Part of a small language model's weights: 14 layers, 10096 steps.
MLP neurons of a small language model. Each row is named by its layer, matrix (down: output weights) and neuron, and shows model dimensions 0-95. Each number is 500 + 40 x the weight over its row's rms, rounded and kept within 0 to 999. Numbers have three digits each. A neuron's up and down rows have the sign that makes its largest values positive.
A block is one neuron, or neurons of one layer that tend to fire together. After each block is what it responds to, as a language model described it from the Wikipedia text at the highest values.

L11.down46:474506502544485522564449479486490467459509539503488506543509554534594471525497511543471514515527490435513479474532460489513422510558504481473444577560497492411482521511519465478525504548497506474459443486505550514530564514552487476479494472422503511524449543526480553443564446477519458516
L11.down74:474525463587464487542615489503576501479536543533525573579486559472461460459493512476490498603422463523498487463526495510522411532534491458535462493509554503551467538430491452494516571543547514509455444511448522474546528563491574484495537502480476506496508471428528551483529495492552557456
L11.down121:534482531472476557517444535539474539435478496463527525473464496524504463569494482570508516560461499437499526540480487410390509447481528511551481462452447555518418495497552502517516514546443510449586496543519522482466443548570520435498544502500543484477432476528437498446502539454540498534
L11.down130:482499673490484505469406543550578543513517450528481529520558539526493468492537510450553526424522529465474568521490516452450495534524455503491491457516548499579493483543514515477544526557450490540542520487537578573573507552472526501521501501495527444496549476557505507472539459486526503551
L11.down141:458527538498470415475548481472522529455541471448516519439554499445464430415530399473559476493513481531427467492462425524518450569503535500446477479490547542534593503411511521474461468446480500507463459434503458545620472502467455495519470519499534557503428460480486515514483453470565478533
L11.down184:531524545541420432532555461515498455448534524509481457469465501478494450517494541509492502514528549528444526486452561468545493501577537487500506481431459441434470397565562477494521515461515557478509474490526499520483511450449474531507497539520577485424515497482517529484483518499481484480
L11.down200:481466478521553494509558512448546474514483610521479551512520539431468508486478531571426580500528402472490447437472518516519516477557486505505548528524551482532474584508552490448555445519535559441482539360479530487542484533457507519441428531524493594519482476476498562485479493542530516431
L11.down237:495536465537429417507474523484482538527542461539511535493522568439486543496512513533586472484514571449504489433556474476473513499512557480518533489491441548534551509581480506492510502442550479480517464384472522494466446518504565460485519494530469520548415462539429568519505525494451451526
L11.down249:464473527569562541454482550514526467471502467494555472518520460434530511504528477489518445512542550449444530531549533457448508518483461447458460437439486544549574474519493450539470454532435440515468533557508522520523413555539533472507515466550532475514498440514422503441489517538545500480
L11.down254:514542467502452456517511441538490497489441549466513526413516542546516469533511477451541460420488421452474504499495450467520524469509457560531448480540562489479495499516467495485499440469481445545512479539488462421453507417463508527521434531509435566489543505492483491467456501499611474484
L11.down372:492500553496407486580516472387449491450439514467472504456541502546475487508472503540514461466437497479431549492541473526455443476587489407536504566471456531465455519526513485486516445559532487496540430520535517552481512459538544497514539482469524502462528604575494546438442498475523534506
L11.down416:545523564459612488471549475513528482511461495446499433526487516506504521506491550489502534496498468444511494484562537515538563460512464495460561476516545496473480483460448442552443503555470483469565547495562549487523493543452456552562463416540553540488478415441534520521485505512467436536
L11.down419:536469541451512466520475511457527460507551496536549565424491517460501500442467451535490423423536473473457555538461439520517484524406521470456533473580498456446564502449516546507510466556497477510542504461453509571584503533429489467431539539588536567541495488512482420529515447451442498486
L11.down429:544564476491542506496458506518532548555488525432464520434530500528520519493574503504480508545573524568490469539486542534507508477558490551449527495498536517432506514453493595484535528509520479541454521443513520488511493522536523485453461474541521557557510436451465534476526426498446498411
L11.down434:540447475442507516417494482412487498500458471483483513501491553493469456505491466508469527545473495484457496470573466461529422471465557492442498484493481524518526514453502556554579450594480409469548536470525520504465514525499492524506516493501454473566476492532535529473474493431474439490
L11.down438:501375512569553482551512538526474520490492474553504495498488510552464508501526543513450507550590527472491418532562540408496504531510497482539483535491470443502539484431457473445452513515483476496488493525517483482476519573506499440494502440482496460516519470499494516480536487490528478563
Responds to: Date tokens in expressions

L2.down71:565495556486564414430503491533441525562449532437502459526522495493551477494560490533496556458512517437485451565477501464480486565529476528430468495466535459546498543527558465503488526507493490457526560497473538467522562486573446494477508508525518485440584522488516469449557519514488423523
L2.down199:577516564529448550435522520516555516582458492567650499456524479473485500489439526476511548550497521472461479450437434530498522526522500473491490529439518514476516468545523515492387479465451546468450450495520555529525465479523488538501518492508533471520484541557449566510466509470538410501
L2.down386:421536463478560448484554448486532476482534510502486480549527519550504559521544528469449474532506408456542574484442527512425470524464516458515487592486506509555505568471494451432455525493502463492512458521495511541479469475459447504490561548580535523443489444548560501520564577500517528516
L2.down433:580424535513523404454512523529498454517447442489513499468563515486518506599503483515538473476499519538551488521407408435374495525485521516503538518483465520487539545541618509436452535558438484506466504506506478459473494486550488491484486519502443467528503544496522477453533537452427524548
Responds to: Additive also and nouns

L2.down107:520560527512501470559459490435420442457457549465549501454498538513449491526496465560524492478527505458557466473488488499542468527519538479433523495518463490470461491465531424444543538555484435461404457581470513462493531492523421465573562512546487458489508505461491475522595470449480484497
L2.down294:500465565468514438501422484504538442504491533550535489499456528527503567506412488456496526543536532511468456512511523533491486489488571496480517509508568523491526552424500535569436550519433490510528424544498416468503515501552459477550539472482378434439508516503456490526456403523543461438
L2.down325:493512571564498527474472572480461457483556479469506436531462445504482528467449491491505541520465523552489465514445481552506533447432522421479503516485517446505572518494445496518488505528479457569455522449457505477448521463484519410521539464492419509464555516618439517489508450499532544492
L2.down331:549480376472528486508437493504493555390418482545507489477497556500509482522439497507490476438487438512513580491484468486584514464432520534522491504525586471529500486392462531573506516494524487506574533463442505539461491514520482492508461490488513480458507480489477483531418487472438510477
Responds to: Spanish-style name fragments

L10.down396:507464510453507536486418502526508449502500476496523514494440500650510490493542455527456479507541532525506510423501548451466463498490536462443486495492378505531494461523551522462478547473524486504562501520520626454412498540440501508543570492502533431460543468540475461511498541457537471572
Responds to: Word-initial fragment pieces

L11.down6:505500486496402521543451499485545431530479498513516372514520555517476504557463533493454494553555528473481485517523487473471467546447568462479537518526415561549531478507536483518411552440519503455555486503518551520502463512496525455491520473455402460556533520524534496470475424560450475458
L11.down23:521572540507571470459477516504526498523467552522556497590475537524539480472500454471508538565513457486495463496466517513606520509521519534473528504498494546531528463484498517532403554580484479476473534511483517433473526513510450547417485459492487454538475538471581534491437530510524529510
L11.down34:463463578496483479456523486534426498484479487530486429464492441564503510605466467504465514507496511510497516537432444489422539494494515506565585473498450516480533447539498515541436519506451490522467508481492471455504421462524449496527568471548486493520390503530493536506546463541500566503
L11.down53:465511449501534549576426505519451423535471494538555506472526495589479470493519466467520455505549467447567497424458553503487516515546544465503514529505498485497508528473589508483482500516547476530507471572422598497463488489527516468489536503510506494516495451526448545523539521560478535557
L11.down64:543532627550454534510510482477525480492516555518530528460495485516556551473553461392578517519452509478466428455496434543587476480540498478469491492514452473526513485555441509510525502535451490538438477531451462459475582434526454486558482448510508480524477552468465553422443517464468443456
L11.down146:522474551530467534581497523506512456540519520550542472471520530523470522499507500509491537588570494571533435423461521533519538532503476425526503523542482516439509512539488436469440500481453495561540468525502533545462426534547509503510613414556474467564435541456456579513470427584470553545
L11.down183:503445522533516449506494465469512429491499482445503485471519470486497486581566527544544507604468565488512523535466525513532450512577551501521479583505419513459495458423528475449536532530447495468472591530468480557519550512489506494545489495538513492517539556571510538435517452477454497491
L11.down252:514474542510431480539481508498486413529488533574523543580467519533524505556442476466441484528455496455546512579583470525475515477478444414492473503500488493507508531520489417520513511500479484450599507470515422557532491510534504504490502517403457482485514452520432497566451510543563578499
L11.down281:491456458516451568515459493547466533491435505522535513486513515533486525629518459498465463460452561550512500482486497520430490474567488447528428493565526493488464451519454498493478540514556496489568557490520522401494484515505531541521577457496441536498500451505583497556505529538466467445
L11.down283:447367542510460465433499509574542539497511448563528539540542478634522553480531483499508518568534500506519486465474528507462507491572484463559522516498475467521469503515481507474468453530519537526578479511538476504497502473476526494510534513502522454518501505494465512478488549630473544450
L11.down328:547444505518515491566456504576502495490444531538447443529481520362545562498432518455447491504471439504513493452527533478522512456528506508495534488494526534474539551491552490442448569450517455501451528568500411493544432434521436533490467551508508497502551524490469535490501511460507505476
L11.down348:451515513463392509533462541541483521484556528541502503460535542481385496476562481440493529485562499559523503490483433464445503577521516475547452480545406434497534477415472531502443587534440511477557495516451497545522550556500553445476454467511529442506494431514451465501453513570506473509
L11.down377:489427509502386491475489493509501509502521550438516439480534466433487487472510539581494559453473534477552476453437535445429443582468514476479474507439474490514456475494487464469461478541606502464507539439474531518610449507501503517474503509531448467468471483570511552469463502509430428541
L11.down418:500449559529488537467450509519489541520480571524539527509525496580524533546560527554502528501518483537529505563488541583507477555552492457540578503469457555467477521499447508507468457502451555470553464480427472439452457543496489503558537491526539445553604493477556537557480425487471477512
L11.down432:490556515476513429507523532426515474548493477512461522519489458486523434490546523516443484444507505447476496632466513572464551472456505544461470579554516457497545473487506448459454496446495494543485505458463507521514372462507462520497454463508486491435522565498494448548497563466544492509
L11.down440:497464452453511532597474572519526490600523479466521463453560520433512509550524531476474527461514468472512470492432463421514570483448497475550465495523486506545499527482569518462474476449450521529555507505534557466520548560397486514475481517565541577457513510453548518554458533516483496484
Responds to: Word-initial "a" fragment

L11.down10:468498479448494485450443403537440478544516449478487502497493496507511437525455472486501489546462513486556523523459518590492605471524466555506547556442574562478505477547537542496569530520531467559517508568526502480478541432481477545511461469500479485515487478552504409489467510463472569469
L11.down27:498456527522547501438518439503502523511547493467486555501493515426537490412552438498470546448518554530467484481539496553565513494507513517476563535497414518512455473489553444522444562534483488509563490515516508510493475419484428484520520439500489420529501546567473488536496543561524537459
L11.down56:544461513477518438459453502455514540494480504559534475455589549606547536446459435454536462502454492486563440481486498519493547461545525524496503447590504486525507522456556508564499489521431505514503455507516499486452563467512540454515582463536478491520492565529487482528566519528523581498
L11.down91:434459516507496521451470544487463523508389494482450515492457533474465455536543470493509501471561546529495525512435444523548541522463439514518491526490412557434533534573499492591521490511493411519491531437485483436507461446500526500484497479463507525445479475538473497443473563556493465612
L11.down133:447534495401510561533423454509493474434417493525510475527495510515494499496475470521518496524549495447577429465432491501523466411484490479547558516499457498514497524501570528554474494558466510489533497437504525518494503450498567517552460539490539437476468605576512492529512492497422534511
L11.down139:481494582498470513527445486522527482504541510536476437489538455551464606541449579481489513537456540547528523466523506534498574492479517503496481496463486520477472478543556487515517526529557448464510495503491477402561541467499373471535584492510501514506536468506477410506508494522538495565
L11.down162:461493531451505470482536479542545441449457519438498456469537597434523532418441469516508430477462466505479508504440565511492526478517539454533539478529508477544455539559469495468427559503548499470514515545561520455504462531559520523598540500509520428529543461477535467459512449499436499503
L11.down172:481539565538445486532447500578485490536485549493541480542525482488495463493501493533536501545540534476493511537433459460517534467456498473502532520503403520520460509457525478579429527552488521494513499545508495517497541472444472462518552441509512443549397518530501550520483492507570510572
L11.down185:541456505509537533484452487521465476450500444534495545446529477502522598426475535508505527516489519429437521538527574486494537406455485438500471508520445527524437519417497412517496483516542522505464441475498467499488514445530532450541614506482510474501464440526479537479564444442535466508
L11.down215:561587521522479468525535475479481483567536449517501555507515488436438514535447480503522516558478516489570490456488516420455523472512497459492555496496409472522535504485420551544542583565516462472502486447530529490531450460553489550551404491478485596482569467516494544519508458442479489459
L11.down221:525500467476504509504453529481502432493504534574468495502472518432442512454486538498476518600525486466489504512511543496461473491466475396535531478428528511496488534467585534495536490521481472486420466457547493552498434534471510514480470514464535387495468456489446472470551424474531451538
L11.down251:523529506568533486493493471487541523530515489484492504514524458529447428456496524519505483535449453498539566512479488434534524478484455464506478541526429498586479470406573475514497501517523541500511530469506463543460498552408535445451572503461443477483478501491547466434469518455518542577
L11.down280:524575571511533526554402421466447459397459520502511494498475480488511461473452460485473504528375443427462463533490544537498547453453505541513492496470485497466506446466485592521467537541533495456445459404496440476510475530544437566529560516467526522490474560472494470443519492436530475481
L11.down295:468485526529467507576480490493473475512519501527458527541455461438501499432532562487396492590478489528454526511503361449479459469534490518455518618508575520470544398460504488569555491526454498471590548510509519514564499474422485488498408581475512554524488504554525497506506553507527545471
L11.down338:400482566417490585534562456529484569502523531514504511488472525577554535501563520520527500532490534465459459454504462452503524412462480511480507510515498562496532494468538418481460453552458485451549517457457429494510462489509542510537467445454518456450569563547460434550539553446477576490
L11.down423:408480492486414559477503451537495457534469509536532604498539464492518518559527566527524509497496573492535573513538527491457489413527581524527448497484501530474486551543568460527527542490532501453545495462521455535473505467474495496496454498511480502505518535591482518496447591540469540521
Responds to: Infinitive/preposition "to"

L2.down28:536454454513523549516575537493474474483495482458555454495531574510493570554509491511525511599507513490449480511473498457475524473514499417477479505506394514496524520501555544505489500465491506528449463518518523525504520497536485499486527463483479493499411547467470481502530538463575559519
L2.down77:464528373456462542508517518460469539413559492484446528499552521379475562503511443495470469621465452561502425474478556491531528496477555449545502499526471459504445478491510465503477456487497545486500470524524506523489582478557526488530563465471476472520515574495467487547491484518527530569
L2.down238:490481460476542548446528527451511500443469545456444477478534511518489536507520561540530482522560524482460544505531554461572517468472499501541564521557489563433410506482455519533485545538506495509528493475506554502551497507570518401494564547496525493477430479449461538511558509464560451410
L2.down271:518449479505551461491524502482456570495464491548554505424519499516482514531462501511550514468527470526402509454445472474445477531512490491477466504495432548458481466521471489496550541538497419511479484458465445560514490506490498506494610538476491492560498522559510496481489494435453489510
Responds to: Digit zero, hyphen within numbers

L11.down7:523434533579474503463545521481498530457536507515494521511466463482472530368544481506504544444512560503530458447568507457501517533534482480510490500437467510457540545486494540471439466506574504512497429447544498458490441492497535509471474471551483511550492479545432501468581545472502536470
L11.down54:492481582538494509509521495504426542488464467456503552464522532511511533497533510572565471519485504516509487533488517463434553551529454483538505547490532573537465498534481465552415440484446527508572481479470457463508431548489537540463444529520483510525523517629471516464543541510482557507
L11.down98:390547540468444439508474521551479504491529501507462436448484521473527493464475540527411535472571503498408460437444501522553546560536465520576495523477464503503477507580448484535524442486486514576590570548579483447487501503551579508456511513494472538538548523513508533492568503566503466520
L11.down128:498497511467548504527513465504546475526478499551486480567508446538481507488509589527566607610483436565566432510528496460556492486458492515501491490589525545517563512438540502505535522562490497547474508402511465533519482532444499498504532512501509490515501487478448487495449463545505540475
L11.down253:503523513445575531444592508553454525514470565489522505463506503570486589481449467420488586488514566527526542491515476563436533492538532521533489387535518480498469462453487482539505512514496459560492491534505566556498487427511558516495536511419545445521463533419496505520556469456478482456
L11.down262:490521426478472474490454479514430484490525506508534518483511406507460464479470514537487472524484519495495529462518520573473528446524528465504549484467501461563497447490452512549549515463479482570476514495526534581466506530470522504595564559439526509511496468478455542463482446503532477516
L11.down268:530469515473533474538513531505445530446485476492504447478514545509515489569491433505537544477465450481537513513542553463475619483511549512496529601519514455511503424514504447545454448431502561439484523418528462500544521524506535488524481589552475503480452505482539551471496492524539515452
L11.down271:488487433473429454482515432482575488527477517571512474466512515510529505537481495486475497570457489505487530476539549541462451493567442529510438491495503493514471515505546576531511533434558497454408519468500504478482426464518538482476479531428454442554511504507460495509480456503584542427
L11.down279:489524512565514467541496462474503552495429417491466507504621513575506558522466493524506470480531456462482472526487412526491542470478479468512527518527465574479496469582506465562503512497450461491547473457546492498434455536501523511469538440457532512453426526486568477479546495480527553449
L11.down282:504489478485520481560526532530476518539568442478495452465484469495484515475522526485523467531499532488479523510561445503512497469461372577466532477468562535458570454495527492507491532525533434514463515513523531493588471408453526517510476514504543573561546478477472543423588461478496583494
L11.down285:480415567518490477491468554543422595438527482511471389513587493566550504473487502526504496515505495507527508558424468546432518525417478487520538501450487542476484529528547480486471419468483476492523559491488509431476429443482429536470540496458534476520433521529487519545489501420560488520
L11.down293:452407456545549603511577486514505499509516530484479569465486494544489583546539498411510537497514481407464497477469492429476533488538519548500483497520461549496635482462472452481549554496568530488470576526483552552523479487471463519515514460507473485481520504485446510493560518501551501562
L11.down317:566480507498435501516478489448541452500451491479475456503530503419476470466482509562505459523488496485536517501463437500556453451501562533459470485386557519465497502489436536516517524499476494437530515535532482557479482435508544517477523497448497493528576443533502499481490447486523472481
L11.down326:436483460510446463479505493515497569529521502569451570595520469608483528505466477517511499468498516488475537535554458421494482465484516476476547472502531500552524501530509460453547502459482469514534444500499462471442482564525567526490589480453519522450423473513460527536467553517502523461
L11.down367:453480460535501495499412596539491478481525514509483578502545508487491513437470472522497504495533425487484446552418557495525525541435443474466535546515492531506490614560440488544509566542529483471463489474526541495508436507535535544455523507468487477554502522498475533473446555535523498488
L11.down373:496437471512575522553385493521483486518456496622495480518533451602518553467488474494499481465564457467512452462531513477537467522578482531494500601547551457484473498515460466499408458522527516526533588488510498486467469544446467526451474469433560534536521521548501502501522477472517491482
Responds to: Mid-number decimal points

L2.down9:502481506460529518470509536492522515500475456545562539472511493591560522556481454507462485507582503473554503457499473475537554502565494471408530509477400495423509424490528493512484507470488477469419376457555530474498555468518521550502598522504476422472470461495464485446487489445489455458
L2.down109:525454443515488480552491519573546486480529495520507387460565545526464475537512534549502486457509532524534476471522489409532523585472489530504487505543505499504495516518447592546492510482534409522517519466494411487482537544508485504487488552404486481543587503476530508532505427503409515533
L2.down191:579453451467564461507569523517526497496506487438454481415502522532469532618486499558513564485639526539471453496500504499490509564458547498537491478501451521431501447488417506545466528513448472475434483481506461431479504510509470461497468536494510459460471486483397504462514476463505487420
L2.down296:524520442469491511472449565491498484504512524451562463452474475573459468583460483486520470495541501547487553498437538476504502464485541508501533470512438443443501451478435537514561446500521448479545457493511444472503527528541555515519550522562517464506487518449531498398569476398412530462
Responds to: Hyphen in compounds

L10.down42:476479628496504554502522529530511529522509505466525505569541535508470432502536589537581515481474520518481503491431501480428476497531515442495506492480474536498391526518507454431469511497443511528574517514455448475456504492542513473516529516540519439464514452507491503471527545543473525473
Responds to: Parenthetical opening bracket

L2.down18:476515494492510496512549541459497543540514520535411546509579479382497540513638542473435532439564496533451481459483528487524499575494494508481517543512479455535529462528516504561506512579520521524515540596500474456579459485468506563539526489530599502482549488528565494491466490556488463529
L2.down217:504513516497431497494536508493486504441485532524450514509447416565501544541533498528484503488512448527481544553495449465535496461522542506457568501477491507490573478434552453561567504559543564460496466545501475536557540507573517461502522464576586516513464466568522461562492508513408504497
L2.down329:553513519548434488458432524522510534610508481448521516458503508400548520514523514487469511415529503535560520483465478566478538446512451503470509507467553482463529551462569468486391534491520489531490449519504527554444516507440494450472451543592519579534501500460486483465579557500471495522
L2.down405:449510560559479514453472515466489496506516463530472547522580426333474566465490594463571561470529463505530512529521519558516528511500547509481563481530531430483571430470510468471545453584446430481454501540500483554557490509478497577480506491503505526443484511565509472472552499520505526547
Responds to: Person-referring words, temporal adverbs

L10.down131:424546442505448475518430471491437417487435530515546550464440464455470502510458424548467434507513431462462481445504531513492521465486501457528502454536526498451534533445483562518540512494513525474448411471532472463604522472566522486487533536497519520523545501534487512562509487594439491411
Responds to: Main verbs after subjects

L11.down1:479560513492601515503437516509493525497521500500572551512487475418451479516478539421537481474490468482492533517549561452513504453563482574441456511473515514527543538526477534517477484471568462481511457478500517478549529517463544498477518440556448514484539503481513516514452513520466550528
L11.down14:541509550545543439497509498509438504495516536470567567527542532478450562550490560506468540468566503472527535547508504479444484505513487488459548544522418498457551522484471449512517468520495453424536581568463538521537530558515468440441485479496493443523500510524469458500541455502431444502
L11.down55:490501595581481508503486493561522512552468547529442531442448553537464402489479480491489523448450495551538444507464518566455469515524485509492484556567536477535459561505421531498493532485499490504468476551510423451534465482532507473536467480520503452466507504470480491465552462520520499486
L11.down59:463468509504485435478480560528531438536508521557535583536563485418534520446529431480448535465476582526458490520516485449395501566486488476481460547512468444515510540505560504476501527492492477494502493582510526514519481532484592553500519552512545534549472523476559566500524520488483480435
L11.down69:588605487417529508549444509609445451521539509433514550427509488547481497575454528498559528517516516523484490519500543541527514485533572516542490507466572494471533486513523500443472550438526525470475534493544449485510525530457481508464357479482590412547475452532540542396466443521466452479
L11.down71:446487505529409495562437486534565531554569536524531493491514461418534572513527529472455528500515489576493554476519480503494555495513496613502508550427540534482449512545526531608491507524466466471540599490496463476595576480462422489500458487498534556510508548548505474525499535556469498560
L11.down109:383538491450446443530499507493506515562476537429481466471529506489479496443500503602464473476448496480546506525516457493583465452418439476440523502561531511496396534564491545493541511511436525453537481536540508486429526494472604568461490476506559486471567427496483505461496397486499469497
L11.down156:548572405527488447528526498501410527415482561476482529496494560439531547481498457518503526473472478438474483492504519474503480474417511512510561447491426472548518521551465543540534475557525490475519504471503473442587516488535464533456495451446480477497475535431416504538517491355547446503
L11.down202:539543569553495482456438505493519525476527481424461455531480522410552480514520498428555487460446512543513493496516474473529515473527525521501509455503505503489512476469543524517553510477455532443620604467458527469545532507441454446441503599520426522499466512502469441473516524500524455549
L11.down218:486470536521618503440507495493496500525514551450546435518516489499547486451495527566509540492517546501507455506511429489458432510558502526489478508495502539476520480471484427567513565493451461496425590482571446514508462541511500464436410509463451568520470537479545507494407432465507481507
L11.down245:491564521460490471585493479536470469420512532497463427513453511371513600572433486490489490462455453465522466509442481404528489474452492484519583504505466486518420511493546515457507541497529478474490520506472529451463514453490469508427569497503550466536456498510477443457427444473453497437
L11.down255:529520470510519522475525458505535567550436494545469447461514423514481460561490472553523472438529535519416567485455552534510517532568579475472527463472574471444462513477583507553539479468517501510413548479512472528570479461513535469463544467442469556501494542583453475519530464490578394503
L11.down347:457449465452415438465546584477531511465471535537528467502488506480498474508472447475511431508537548482481533494459475527430459513483551528460483512510496522455511412572567484505489497565498591494522514503493463497513498442507537409529490537497505427519446496483587479456532455569510547507
L11.down407:470491513513458462573535469511469416478469533505531554553468453371486431572499434560513592504415455474510493540474508537493552473493535535508479510577545542471455505491475542478544562472520535484478422459473476463548467431507481581539523493493489490458486538495549477535426542560486452391
L11.down415:461501432495484427479551477479530501537451515460537480485505463452502540466483488534514564481461460505438489538507464547396526520407458528503492476474508548461524538498501502536455468508524484471461479442554458495487451460549566610451528450494547562451540468487516505516430526505544598457
L11.down421:551473487470521488481526543554547476496440519559512519481503512520478530451504517547541505553515483458430461430540459555487469525476472506508447522511561503447425453424531554503504480461521503482400448486502477524525444451471499526439499564502490509451445494463540509498519426525534412476
Responds to: Predicate start after copula

L10.down268:561436457443512453446518568477487535502448562515524445510600507527521484453483473516506500393504504486560476552519500516511470482479568446473557474543469480521485492497542509519402416485494453537473462490504491434449450506518491488507554429541497403519498381495502465512470478469536523589
Responds to: Digits inside numbers

L10.down261:541418549494460402467489569519520536520530476453486422427527531488517474565495555451521474578528530508457461504532521531532583552497498513475494504522470522486529512536557537538491418502528489407535547488512576446468436512484487589524441544480499443495489439566472475477490485535477503502
Responds to: Digits inside numbers

L10.down158:474515558489531437504469564480468502449451469460547503446502459545505496522542516462476546503479581532499481537533466515476499535447482496514433425538494482472505481567547458501579476499499472508454449532548530528493466495467549500509506539549561439517507518542585443470457534442574412502
Responds to: Word-completing to and suffixes

L2.down57:507498581404533469513550574512484543573491531508478533465540491487541473575479529438469510496480464581412513526540548454545551551546442556494498477564450458509504472484555580447465517514498467528604456461497407497584461540501580540549450575531500537530489536569520476498473515496487482514
L2.down106:500464568416508462465527521445561470527427511486507461515541412441548482464512605530470445502496449513596529568530473501589506480502439488502499548558575506576520498514559524437486515468518513422567474486541515504515530530542507507498435503518506547502473476537496508535437503460551555485
L2.down155:530464495567353479423497548572500502463468442556472520494534558518530477402454487471531482525565512513529529526515515514568442474532492559511460522456480533446394481505534538582509490540508541524458478452507491493480474501468466517537400482472536439494503447464461495493543470516473498518
L2.down430:480504594455521500593498548532581507503447459543526438468556452476516505469496587424460473493514437512537537528530538519547478463535442528500505473487471501463471514505513498538487471546512470448527480459520530504534451506492498572430524479458469541491571531502515471505524656465522471635
Responds to: Year decade digit